python train.py --head_dim=64 --activation="tanh_gelu" --positions="learned" --attn_scale=0.191 --init="normal" --init_std_qkv=0.0223 --init_std_o=0.00394 --optimizer="muon_variant" --lr=0.0125 --lr_head=0.00907 --grad_clip=0.5 --z_loss=1e-05 --train_tokens=968200000
MLP neurons of a small language model. Each row is named by its layer, matrix (up: input weights) and neuron, and shows model dimensions 48-143. Each number is 128 + 24 x the weight over its row's rms, rounded and kept within 0 to 255.
A block is one neuron, or neurons of one layer that tend to fire together. Before each block is what it responds to, as a language model described it from the Wikipedia text at the highest values.

Description: Digit after leading 2
L7.up72 [153  80 149 128 153 119 150 171 187 145 146 124 154 136 112 135 158 137 118 138 107 124 119 124 130 105 141 127 146 126 161 175 138 112 130 128 174 120 126 184 121  71  78 136 141 128 132 107 125 114 131 102 113  88 145  82 121 120 120 133 130 162 147 129 119 130 134 141 141 111 115 162 134 116 118 165 127 125  99 106 105 146 163 139 147 102  97 137 136 122 106 138 149 123 116 155]
L7.up230 [133 117 122 119 155 170 165 139 108 121 137 156 168 131 105 107 148 128 117  81 118 117 130 100 150 130 144 103 124 131 133 153  84  80 134 124 119  93  75 129 115 139 165 146 166 113 122 109 116 126 125 106 113  95 170 107 136 124 121 135 164 121 119 157 146 125 145 109 109 105 135 104 107 139 157 176 111 124 107 148 153 140 159 149 131 112  76 112 124 130 157 116 127 127 122 117]
L7.up750 [112 110  94 140 123 117 127 121 153 175 148 141 163 147 148 125  98 109 111 173 159 103 124 125 128 106 157 102 153 121 178 118 125 112 187 138 148 123 125 124 111  92 172 138 138  92 142  89  80 147 131 140 137  96  82  90 122  92 137 129 112 125 127 116  79 109 161  97 117 198  93 108 137 106 119 119 140 113 101 133 151 128 126 132 162 141  91 109 177 158 121 114 111  99 110 148]
L7.up1504 [127 115 135 126 147 114 122 124  92 132 121 123 110 144 132 134 144 184 128 147 142  96 113 176 127 133 149 104 143 178 110 152 132 122 141 113 124 117 121  95  75 162  85 107 149 141 155 143 116 161  92 114 140 116 133  91 128 116 136 168 124 149 128 126 117 157 141  91  96 150 131 125 165 141 175 217 155 156 114 112 114 158 108 136 143 157 133 156 142 118  73  94 138  92 125 110]
L7.up1546 [ 84 125 175 130 104 139 140 113 106 140 140 150 174 169 133 120 152 185 137 128  92 125 153 104 110 131  95 109 103 157 126 142  94 126 189 123  79 137  98 149  93 139 169 105 166 111 125 135 106  90 128 125 136 117 116 111  87 106 112 108 125 119 113 124 124 120 150 113  92 157 184 135 119 124 133 170 161  93  98 160 141 116 114 157 112 128 142 121 147  85 140  71 116 126 101 136]
L7.up1593 [173 105 135 147 131  97 166 118 121 101 111 117 108 146 113 153 140 112 118 151 132 157 114 117 127 137 151 132 133  94 139 142  91 114 108 114 135  98 114 138 160 139 109 114 149 104 149 144 115 125 114 158 110 128 129 151  96 125  98 101 122 188 124 125  60 168 160 113 123 143 131 131 135 107  72 157 124  68 147 168 160 116 114 105 124 142 175 117 132 111 134 161 107 147 137 112]
L7.up1799 [154 126 169 136 173 134 103 136 152  95 113 139 138 135 101  99 147 148 124 152  99 107 100 126 146 148 117 137 161 129 142 132  76 126  99 113 110 107 149 124 122 129 135 122 176 130 158 157 150 107 101 174  90 116 107 111  89 106 110 134 150 121 140 131 127 125 155 128 137 138 129 111 105 123 124  45 153 135 106 116 105 134 135 116 130 132 121 134 128 134 112  96  97 144 137 103]
L7.up1840 [136 100 122 155 160 172 129 155 116 119 109  87 130 121 116 135 106 137 104 142 116 139 167 111 137 204 133 136 179 159 136 128 134  96 125 100 147 182  76 155 119 120 173 121 154 134 143 123 110 136 147 138 138 106 127 127 105 111  76 115 168 119 139 136  74 158 114 139 145 151 119 111 142 141  96 151 143 161 144 129 156 157 140 137 118 129 101 128 118 128 107 139  86 117 137 148]

Description: Separator after a number
L7.up123 [135 162 137 141 175 103 130 121 104 155 168 111  97 129  84 134 153 118 127 143 119 110 130 146 125 116 130  86 169  92  92 157 117 140 119 148 117 216  84 136 121 134  86  99 122  77  97 120 117 108 139 132 149 133 114 146  87 190 125 149 106 146 120 176 103 112 159 115  98 163 102 125 157 143 116 128 102 135 166 107 114 125 106 125 150 110  86 143 134 145 117 152 136 121 140 107]
L7.up288 [147 131 143 103 167 180 123 137 106 172 178 139 124 129 124 115 180 104  94  93 133  96 168 134 143 136 134 119 156 159 117 132 122 112 142 153 117 137 137 134 115 125 145 129 101 146 117 110 144 121 105 104 135 146 145 182 119 154 137 135 168 122 183 118 129  93  86 139 155 105 140 119 128 114 134 110 108 100 112 108 114 122 111 140 121 120 108 133  98 128 129 123  94 166 119 169]
L7.up870 [179 104  97 113 111 146 153 128 120  89 129 158 153 129 137 111 122  96  99 143 110 143 131 176 105 124 155 143 172 139 154 116 128 130 100 176 144 182  94 159 127  98 173 105 115 155 109 115 110 148 143 145 144 115 108 121 141 158 105 103 161 112 138 123 113  95 101 154 123 166 161  96 114 109 134 132  89 158 114  98 120 142 120 122 122 120 158 105 119 159 125 118 115 164 144  76]
L7.up987 [146 118 154 154 142 179 169 100 144 173  95 116 117 132  91 110 124 118 122 127 140 113 145 164 134 101  86 155 140  85 164 122 108 121  85 166 134 183 143 159  89 142 101 139 118 126 101 180 131 115 124  83 109 132 151 151  91 105 164 132 115 110 125 109 133  98 130 141  82 128 108 145  87  88 116 150 102  73 122 112 120 124 119 166 124 118 107 153 152 108 120 111 129 143 145 109]
L7.up1279 [111  98 157 133 141 176 107 168  90 138 115 123 169 131 112 136 182 117 128 173 104 168 132 128 108 138 122 131 158 161  77 120 131 167 129 159 106 125 127  97 117 137 114 132 124 157  89 115 173 155 138 131 114 129 106 140 147 172 124 146 135  68 123 175 125 149 121 147  91 190 108 123 145 109 184 149 141  96 148  65 113 158 122 148  75 151 103  94 119 137 136 149  84 148 123 151]
L7.up1330 [132 123  84 149 108 159 162 102 123  99 135 121 138 160 128 131 149 161 114  98 108 114 116 120  91 133  91 105 164 177 118 139 141 141 108 131 135 122  96 101 106 136 105 135 150 144 108 148 126 121 121  86  93 161 114 129 120 135 148 153 144  83 133 104 131  90  68 154  93 140 109 186  97 120 119 108  96  92 144  90 133  98 129  67  78  85 132  90 102 141  99 114 155 170 187 142]
L7.up1456 [123 149 115 155 133 139 138 159 114 142 113 123 126 135 141 131 146 131 151 124  83 143 158 196 160 138 164  72 124 165 141 127 109 127 122 114 119 165 115 151 130 138 117  90 112  98 114 110 143 170 138 169 132 131 153 115 135 159 128 126 119 157  88 144 145 128 112 131 130 151 112 154 149 125 103 120 136 126 118 154  99 123  68 141 107 113 132 133 122 184  99 148 108 131 121 182]
L7.up1901 [164 119 106 149 128 110 178 112 117  97 132 144  94 118 122 152 126 179 154 120  96 135 151 130 147 146 166 146 173 171 139 135 135 180 139 124 109 140 101 135 130 161  92 108 149 119 147 146 143 147 118 119 113 101 141 143  67 101 128 107  86 111  81  94 129 127  96 119  83 102 159  92 161 107 151  81 112 135 137 108 127 121  60 100 142 147 169  96 113 137  84 136 121 136 157 127]

Description: Token after an initial capital
L7.up366 [108  90 161  99 131 120 109 103 139 102 131 167 167 135 157 123 119  85 122 111 128  86 121 172 129 120 161 148 129  91 111 122 100 131 167 119 135  94 166 104 131 160  99 171 170 124 116 149 134 149 129  99 136 111 145 162 113 108 159 132 115 125 151 125  78 100 127 149 114  92 121  88  89 130 161 137 155 130 148 136 141 104 171 155 152 138 150 155 149 116 151 133 123 174 120 166]
L7.up617 [170 106 153 119 111 155 182 101  97 133  99 124 113 106 168 156 138 132 130 135 100 146 150 160 126 153 108 161 113 115  85 154 130  75 106 112 122  97 141 104 160 153 113 112 165 144 164 157  89 135 160 121 128 106 125 141 108 113 108 110 114 135 109 114 149 148 139 151 148  92 127 158 111 145 141 117 130  90 121 132 172 127 119 102 131  92 119 115 117 152 164  94  82 115  82 145]
L7.up769 [152 103 128 129 143 139 119  76 159 126 130 131 128 177 142 149 128 106 113 143 115 107 114 125 142  90 102  84 153 149 121 111 141  98 145 172 102 114 115 159 165 158 183 140 125 133 101  92 105 152 143 113 107 162 133  91 121  91 133 143 197 190 103 125 164 127  92 133 128 114 150 124 124 107 165 136 123  93 145 139 151 126 135 170 118 113 128 154 151 108 125 108  97 127  97 162]
L7.up930 [132 146 170 113  77 129 113 102 144 125  94 154 140  99 119 121 171 134 141 135 133 154 120 111 145 159 144 137 124 150 133 123 138 133 157 122 111 132 136 133 105 129 129 116 173 164 116 107 118 129 151 146 113 146 141 134 149 120 157 119 157 138 124  95 134 111 160 131 121 165  94  97 153 149 145 140 136 108 119  70 161 109 148 120 119 147 147 126 131 149 163 130 157  99 105 152]
L7.up1232 [162 134 110 109  95 120 152 122 150 159 126 169 139 146 111 120 151 143 128 131 114 117 137 110 124 163 139 135 123 171 102 148  87 150  94 150 116 127 117  98 122 161 125 140 152 107  99 108 149 141 142 145 146 117 111 111 159  86 125 116 200 116 120 134 143 103 101 165 140 133 114 161 112 145 178 122 129 109 102 101 176 145 177 173 117 141 151 108 135 146 119 138 136 130 122 114]
L7.up1602 [137 160 177 128 157 148 152 111 119 148 135 140 122 139 147 145 122 104 104 122  99 109 108 126 153 172 137 111 135  85 122 175 114 156  88 130 119 151 133  70 150 143 127 110 126 141 163 104 131  95 143 133 115 135 145 125 123 111 100 105  85 147 116 127 149 125 125 136 135 113 119 139 118 122 133 120 149  85 100 135 142 102 126 173 112 151 116 154 159  96 158 124 121 169 167 134]
L7.up1659 [ 98 129  97  77  87 169 108 144 107 128 168 111 116 137 151 134 146 103 117 119 152 144 167 118 175 117 155 136 149 159  91 135 132 120 140  85  87 154 101  98 143 106 129 111 136  91 110 131 102  98 118 138  68 115 164 144 140 148 135 134 142  95 142 101 107 167 163 114 114 118 130 168 104 164 121 108 134 142 141 146 135 171  75 126 122 150  96 125  91 173 138  92 154 127 117 153]
L7.up1718 [139 146 122 100 101 124 139 116 148 138 151 114 130 147 144 155 152 106 122 178 103 111 124 144 149 116 161 124 121 110  85 107  98 139  93 123 101 136 128 131 128 120 122 119 146 101 103 138 138 116 134  92 130 121 146 139 148 113 130  54 130  97 126 110 108 126 104 138 138 105 130 143 108 112 147 145  86 105 120 121 148 123 160 164 121 139 126 150 103 132  98  93 129 117 155 129]

Description: Table cell separators after numbers
L10.up388 [ 99 154 125  59 168 114 163 172 135 105 153 122 136 147 138 165  96 129 125 131 122 179 115 160 148  96  72 159 121 142 134 120 144 142 147 151 117 136 120 148  95 149 137 107 159 143 153 115 130 179 139 129 123 108 131 121 148 120 162 148 132 167 152 166 116  65 127 101 141  90 118 113 162  79 117 172 154 126 132 119 143 141 110 121 153 152 130 115 169 105 128  90 119  80 159 125]
L10.up851 [145 128 103  71 140 106 129 165 126 141 138 149 121 161 110 171 126 133  93 134 112 111  87 154 143 121 139 120 147 104 179 118 118 124 115 173 149 137 137 141 119 153 143 137 162 161 142 143 164 112 118 126 119  89  83  84 173  97 129  70 130 110 151 178 158 154 125 144 151 122 103 135 118 102 160 114 116 128 106  82 117 134 113 122 136  74 110 134 134 134 148 179 158 146 134 124]
L10.up862 [161 134  85 142 109 157 126 113 127 157 113 123 123 148 128 133 142  70 127 144 108 159  87 122 143 115 139 144 154 149 122 121 135 152 114 142 104  87 101 143 136  99 140 112  94 151 121 140 131 112 124 118 149  99 127 118 144 138 108 143 121 113 106 160 117  96 126 175 102 124 138 105 153 180 165 146 134 142 119 179 124  82 163 159 172 106 143 128  89  81  93 122 110 161 114 109]
L10.up1417 [ 90 138  53 154 145  89  98 127 122 147 133 157  81 133 131 148 126 127 149 126  82 119 102 133 142  95  92 110 157 122 137 107 106 102  91  99 143 148 128 126  88 171 143 125 145 129 129 140 154 100 122 123 134 158 146 126 100 163 150 113 132 137 112 133  93 140 140 108 117 110  86 117  93 136  94 134 175 162 126 145 115 122 102 135 158 120 138 128 141 147 161 109 162  95 116 111]
L10.up1547 [174 167 153 133 132 111 153 148 144 156 137 161 154 151 136 146 128 156 130  92  55 117 128 152 104 100  59 124 103 102 154 112 150  90 122 134 111 132 153 146  90 150 135 128  93 111 117 139 131 119 128 133 157 112 116 107  81 177 152 129 126 135 123  94 125 161  80 104  92 182 126 141 113 126 154 168 106 136 112  88 136  52 146 116 120 166  96 127 143 152  85 149  99 118 128 108]
L10.up1770 [155 168 112 143 135 122 132 132 144 133 132 114 120 136 120 116 140 122 134 114 112 161 141 125 157  97 166 120 159  94 144 119  83  87 148 122  90 136 164 125 149 178  87  92 149 135  78 141 179  99  98 103 152 146  94 122 140  97 144 111 156 128 122  86 154 154 124 113 127 115  93 132 119 102 173 147 137 114 118 107 120 147 154 135 127 115  77 169 148  67 103  72 154 115 134 130]
L10.up1779 [174 134 123  97 132 116 138  90 106  61 127 123 113 162 149 112 105 104 145 143 129 113 171 139 142 106  91 165 137  99  99 167 134 126 113 149 118 113 120 150 134 135 130 148 109 116  98 151 111 138 102 131 175 131 105  90 101 151 118 102 129 126 156 137 125  88  81 119 133 131  99 129 126 120 137 133 137 129 108 130  99 161 108 124  95 160 118 143 100 130 161 106 119 158 116 123]
L10.up1801 [124 147 133 114 146 110 167 139 129 160 121 127  91  87 153 127 153 121 149 102 182 144 118 124  80 138 130  98 147 100 124 122 119 104 113 128 131 147  90 146 111 105 100 129 137 144 158 149 130 115  75 133 157 102 105 111 142  89 130 165 108 108 114 115 100  97 109 148 126 112  68 125 143  94 129 159 145 106 150 165 122 127 140 157 152 122 127 129  85 109 121 139 104 119 141 115]

Description: Year final digit
L10.up219 [140 102  77 167 107 133 121 128 112 139 129 115 134 119 154 150 122 122 130 124  72 127 158 117 112  73 102  91 149 113 102 137 145  57  86 118 131 162 117 129 157  90 130 142 147 116 161 158 123 118 125 139 114 139 166 121  65 137 115 146 158 160 171 138 113 126 124 143 127 174 135 107  95 112 129 103 124 127 110 133 118 109  91 117 124 140 120 110 184 118 123 118 167 123 145  93]
L10.up234 [142 111 131 137 172 121  97 107 105 165 121 125 119 102 143 137 156 110 151 109 118  77 127 102 151 146 120 150 138 110 115 107 153 135 145 144 110 145 136 132  92 119 123 121  91 137 127 157 146 111 119 154 160 160 151 143 157 115 119 158 106  91 133 130 120 127 127 160 156 140  84 132 154 147 134 164 133 163 122 142  63 151 141 132 166 133 119 122 134  94 111  89 124 182 116 110]
L10.up394 [120 141 122 146 136 143 122 150 100 138 103 160 132 133 105  86 148 130 126 120 121 143 143 138 140  97 102 122 163 135 121 122 151 122 154 125 132 117 120  94 150 146  83 146 127 152 141 129 107 130 109 124 148 165 189  88 138 173 120 149 103 143 139 144 108 127  90 110 148 109 101 137  86 139 136 144 121 145 145  98 131 182 104 115 128 153 163 164 127 154 178 119 117 115 124 133]
L10.up496 [135 109 111 135 126 114 130 118 146 119 132 152 105 208  95 142 159 121 150 191  96  96 143 117 115 100 141 139 156 132 148  83 181 121 109 134  99 148 132 157 148 108 136 129 121 108 123 145 120 112 139 139 119 134 147  78 115 145 155  92 119 114 134 136  63 130 109 133 118 132 139 136 118 122 154  69  91 114  80 106 168 122 118 174 139  91 120  77 144 136 141 128 140 130 109 133]
L10.up531 [156 126 105 112 129 102  82 137 117 140 100 140 153 146 115 129 124  71  74 155 112 122 133 131 138  93 176 129 139 137  98 122 143 132 179 103 140 172 119 114 124 126 139  89 157 114 124 109  72  76 108 153 114 216 150 121 122 119 139 144 137 137 126 109 127 153 152 111 113 154 132 128 115 143  67 147 128 121  73 133 151 150 135 140 129 152 152 149  89 138 116 106  72 167 138 147]
L10.up1133 [123 143 108 114 112 121 156 134 135 118 166 160 112 159 117  96  96 133 133 135 155  75 148 118 167 106 178 138 155 126 109 102 140 147 132 128 122 181 130 118 136  92  90 144 139 107 124 110 115 157 104 178 128 174 123 145 107 133 145 107  67 106 119 102 157 128 108 146 123 133 100 130 116  75 136 126 116 120 135 103 144 109 136 118 135  96 143 127 137  84 118 128 126 167 101 148]
L10.up1312 [132 150  86 134 103 183 162  93 124 186 108 142 155 145 146 118 113 164 155 133 130 117 155 116 139 161 102 131 134 141 156 137  90  98 155  98 148 154 126 118 155 122 159 167 115  94 129 132 124 114 135 143 125 145 134 119 147 130 147 106 101 155  99 120 135 116 134 110 106 128 133 108 128 123 131 136 107 120 101 128 117 112 132 130 102 162 130 148 115  94 121 139 108 138 129 108]
L10.up1882 [116 122 121 134 102 144 138 171 142 118 108 105 119 177 106 196 134 125 127 132 131 148 108 157 119  98 108  94 117 142 128 118 162 168  94 152 158 118 156 102 103 104 124 127 146 130 131 158  99 104 154 105  84 163 171 150 151 133 114 162 128  99 131 165 105 180 127 107 111 148 114 134  97  69  97 120 125 170 155 106 115 141 115 125 120  85 121 118 132 123 143 121  80 108 138 134]

Description: Mixed context tokens
L4.up1786 [126 123 152 145 141 156 122 172 158 130 114  92 198 167  95 104 123 144 111 147 129 128 152 154 176 106 145 135 116 137 146 139 127 128 126 153 112  96 123 145 149 156 150 175 149 109  91 144 145 115 123  60  96 133 107 115 146 124 101 108 123 163 191 156 146 116 124  89 127 159  97 159 133 189 125 147 124 148 134 137 133 155 112 142 163 127 119 101 101 129 119 126 144 160 149 119]

Description: Final digits of numbers
L4.up1443 [151  73 131 142 117 121 141 110 123  98 125 159 118 120 103 176 125  58 117 115 126 127 154 121 133 136 172 161 117 125 119 128 122 117  96 130 112 184 149 154 106 113 142 137 126 119 162 100 117 150 102 169 113 143 111 112 108 171 136 107 144 120 101 100 159  92 119 118 111 135 129 135 149 138 161 122 126 128 115 142 120 142 142  81 108  87 164 133  95 174 148 121 149 125 164 110]

Description: Number-closing digits, prepositions
L7.up22 [122 127 122 125 136  82 120 155 112 144 125 134 119 111 128 131 129  85 112 143 139 124 160 118  95  96 115 140 138 140 146  96 110 136 156 120  80 121  77 146  76 165 175 119  88 120 140 211 153 162 109 124 130 105 118 133 117  87 117 107 135 152 151 117 183 136 139 126 104  85 156 126 190 128  98 137 152 161 143 136 110 104 144  88 152 136 180 120 111 109 145 140 160 175 111 131]
L7.up417 [128 132 118 158 136 117 138 104 141 138 118 113 105  69 149 119 158 116 117 125  80 141 129 135 160 104 135 137 130 137 180 129 145 137 111 117 119 114 145 138 102 141 182 124 132 160 132 119 141 129 140 145 155 115  94 109 126 143 125 123 142 123  98  86  88  81 132 118 146 146 124 164 145 142 150 152 111 185 110 118 134 133 141 103 174  96 145 157 138 116 138 130 143 122 114 126]
L7.up554 [106 100 132 189 140 113 121 109 163 137 146  79 140 156 159 116 125 115 137 137 124 104 138 134 119 152 126 116 107 116 119 138 190  86  96 113 125 118 121 119 106 133  93  94 128 155 123 155 133  86 169 128 132 103 120 156 151 141 178 116 147 149 116 121 176 152 128 152 115 125 129 118 147 120 134 106 121  96 122 104 115 139 119 171 138 143  85 150  99 167 130 131  78 135  95 135]
L7.up604 [161  90 103 134  83  91 114 133 127 125  99 160 113 144 131 133 151 119 122 106 114 163 164 112 131 136 131  80 117 170  86 141 175 146 130 135 124 160  79 142 100 120 106 114 112 149 118 126 124 157 141 127 135 175 130 109 130 118 153 109 103 102 140 118 157 131 112 119 130 133 172 120  75 124 118 131 144 130 153 122 124 151 137 142 159  99 157 158  84 181 120 149 128 127 140 110]
L7.up656 [164  61 157  97 147 112 112 159 103 134 162 121 110 135 140 116 157 102  78  91 101  76 110  79 127  73 143 101 110 148 127 155 151 127  94 142 128 131  91 115 162 134 113 135 163 116 141 115 119 174 113 142 133 114 152  50 113 106 125 114 134  95 179 142 100 128 120 105 117 121 114 130 111 132 130 101 128 116 135 102 119 169  99 176 134 118 161 159 119 107 114 142 109 116 118 119]
L7.up720 [114 129 164 125 104 125 137 136 132 117 124 105 107 115 124 147 112 106 118 121  80 111 110  93  84 137 131 128 125 150 118 119 126 133 145 119  90 121 137 158 125 118 156  94 133 139 129 153  90 193 152 122 136  95 170 119 165 145 113  99 153 141 100 123 111 126 165 133 153 139 120 115 140 126 112 133 112 134 106  83 119 133 132 137 105  97 103 108 119  88 152 127 144 165  97 107]
L7.up934 [128 123 123  86 180 150 113 136 126 176 134 114 142 136 127 144 130 103  86 116  92 140 170  94 137 100 130  92 111 122 119 130 143 152 125 139 112 124 145 125 138 112 115 140 145 140 108 168 104 171 134 142 132 144 125  69 113  66 167 169 115 134 154 125  69 134 130 157 125 167 111 124 108 144 117 132 131 142 158 126 107 200 158 113 144 142 149  83  75 151 167 150  90 154 124 145]
L7.up1163 [113 118 130 148 145 153 113 164 194  94 158 124 143 161 101 161 146  89 153 126 119 124 122  96  94 135 117 167 143 116 164 133 125 136 115 101 148 156 151 131 175 128 134 118 145 111 125  91 191 139 170 128 163 166  98 126 161 121 160 124 146 137 179  97  99 154 138 149 154 115 169 133 130 137 141 124 150 144 145 134  94 129 137 105 172 147 102 106 156 120 130 146 106 137 136  89]

Description: Year digit after 2
L10.up418 [102 144 137 149 129  79 121 135 113 126 149 108 138 154 127 120 112  65 106 120 101 137 139 123 126 131 126 113  97 120 108 107 135 131 136 134 117 115 102 114 124 150 129 144 137 131 160 107 130 128 158 113 137 102 156  95  98 162 133 161 113 101 125 129 184 119 190 139 130 125  81 114 118 106 172 107 137  63 119 140 134 185 164 139 116 119 118 114 145 108 133 110 122 111 150 152]
L10.up995 [162 122 161 129 115 149  70 112 112 171 135 140  95 145 108  96 118 105 140 157 108 133  93 151 186 120 125  97 153 142 165 105  83 144 131 130 132 179 154 182 128  87 130 143 128 131 132 155 130 132 163  95 126 148 138 129 107 132 144 130 130  88 146 166  92 153 143  75 116  76 133 101 132 143 101  80 154 160 135 125 141 183 126 149 128 116  68 151 128 133 125 128  93 109 130 132]
L10.up998 [142 127 101 140 147 128 128 117 130 144 191 146 139 120 166 128 138 128 160 106 175 144 136  87 118 124 186 153 151 114 165 127 166  84 140 166 112 147 134 112 116 102 124  98 131 122 189 151 116 132 130 116 114 126  85  89 116 136 176 121 149 144 159 148 160  86 173 145  85 152 114 111 134  95 146 127 141 141 110 119 138  84  97 124 139 141 109 128 143 129  98 162 107 121  99 132]
L10.up1118 [ 97 122 153  93 111  97 144 134 140 160 140 116 111  92 141 146 151 103 115 133 148 140 124 147 148 101 193 121  96 107 162 155  92 122 136 152 139  94 103 114 127 172 140  94  89 122 154 145 119 120 141 105 111 131 159  80  84 154 124 149 144 170 149  96  89 113 118 136 163 135 108 126 121  89 110 111 190 120 111 139 180 137 128 168 131 126  98 164 130  74 106 115 147 112  85 159]
L10.up1234 [124 202  80 111  95 146 140 109 117  93 145  95 165 149 126 107 138 124 118 183 152 127 106 131 171 161 137 147 148 121 119 159  94 110 128 144 150 157 101 107 151 162 125  93 140 146 116 149 142 142 103  97 103 141 125 145 110 121 157 103  74  89 133  97 133 161 157  95 117  72 133  49 105 117 118  82 101 145 106  81 148 108 121 132 127 160 136 138 147 155 143 135 122  77 123 131]
L10.up1340 [106 126  99 128 132  88 128 111  82 114 118 139 142 128 112 112 100 146 124 133 139  67 125 105 147 180 117 138 123 165 149 116  96 142  88 106 103 143 116 112 135 124 118 133 143  87 132 108  94 134 149 102 110 173 139 109 116 116 154 135 116 116 164 127 147 133 104 139 123 112 110  84 135  89  92 144 123 104 110 149 125 146 133 166 117 173  79 165 156 141 118 139 102 101 124 103]
L10.up1423 [128 126 108 120 115 130 141  73 118 142 176 108 129 130 134 118 171  98 156 131 123 126 156 102 135  75 129 139 152 145  86  98 124 127 137 133 144 147 154 167 131 142 107 135 173 143 157 111 122 103 143 133 140 103 118  81 125 155  89 117 116 126 158 107  82 113 104 121  36 106  56 114  99  70 138 124 122 125 114 132 122 156  99  90 136 167 170 131 160 116 148 119 137 120 139 157]
L10.up1724 [128 114 128 152 160 153 135 134 117 109  97 122  93 123 111 122 161 150 108  86 169 106 129 116 157  94 123 149 122 164 133 141 147 132 160 116 118 147 136  74 104  88 164 122 114 122 111 131  85 101 176 137 122 113  95  85 157 122 173 124  91 109 162 160 136 104 134 125  95  78 103 109 119 126 124 171 103 164  72 109 141 127 135 113 134 136 100 185 159 141 113 110 151 124  79 146]

Description: Numeric table cell separators
L4.up1499 [131 143  95  91 137 135 153 109 105 130 144 139 160 148 131 161 170 113 153  90 119  84 183 117 135 132 134 198 147 176 123 112 119 118 131 111  99 161 126 161 113 136  84  85 117 100 106 149 129 130 134 118 108 188 101 137 130 167 127 123 135 103 102 118 117 124  96 121 106 156 105 155 145 151 113 104 154 104 171  99 135  99  92 119  94 148 181 144 111 128 106 151 118 130 157 115]

Description: Initials and early word pieces
L4.up769 [172 102 154 115 183 180 139 197 115 159 130 118 125 122  85 169  93 128 149  98 138 118  94 148 121 155 164 108 126 149 117 147 123 141 118 162 158 162 128 127 115 126  94 124 180 125 105 136 152 183 170 115 172 147 143 108 119 121 130 120 149  90 118 138 118 122 142 122 138 101 105 156 134 134 155 124 109  95 125 145 175 133 179 154 134 105 126 138 110 109 139  95 133 114 185 118]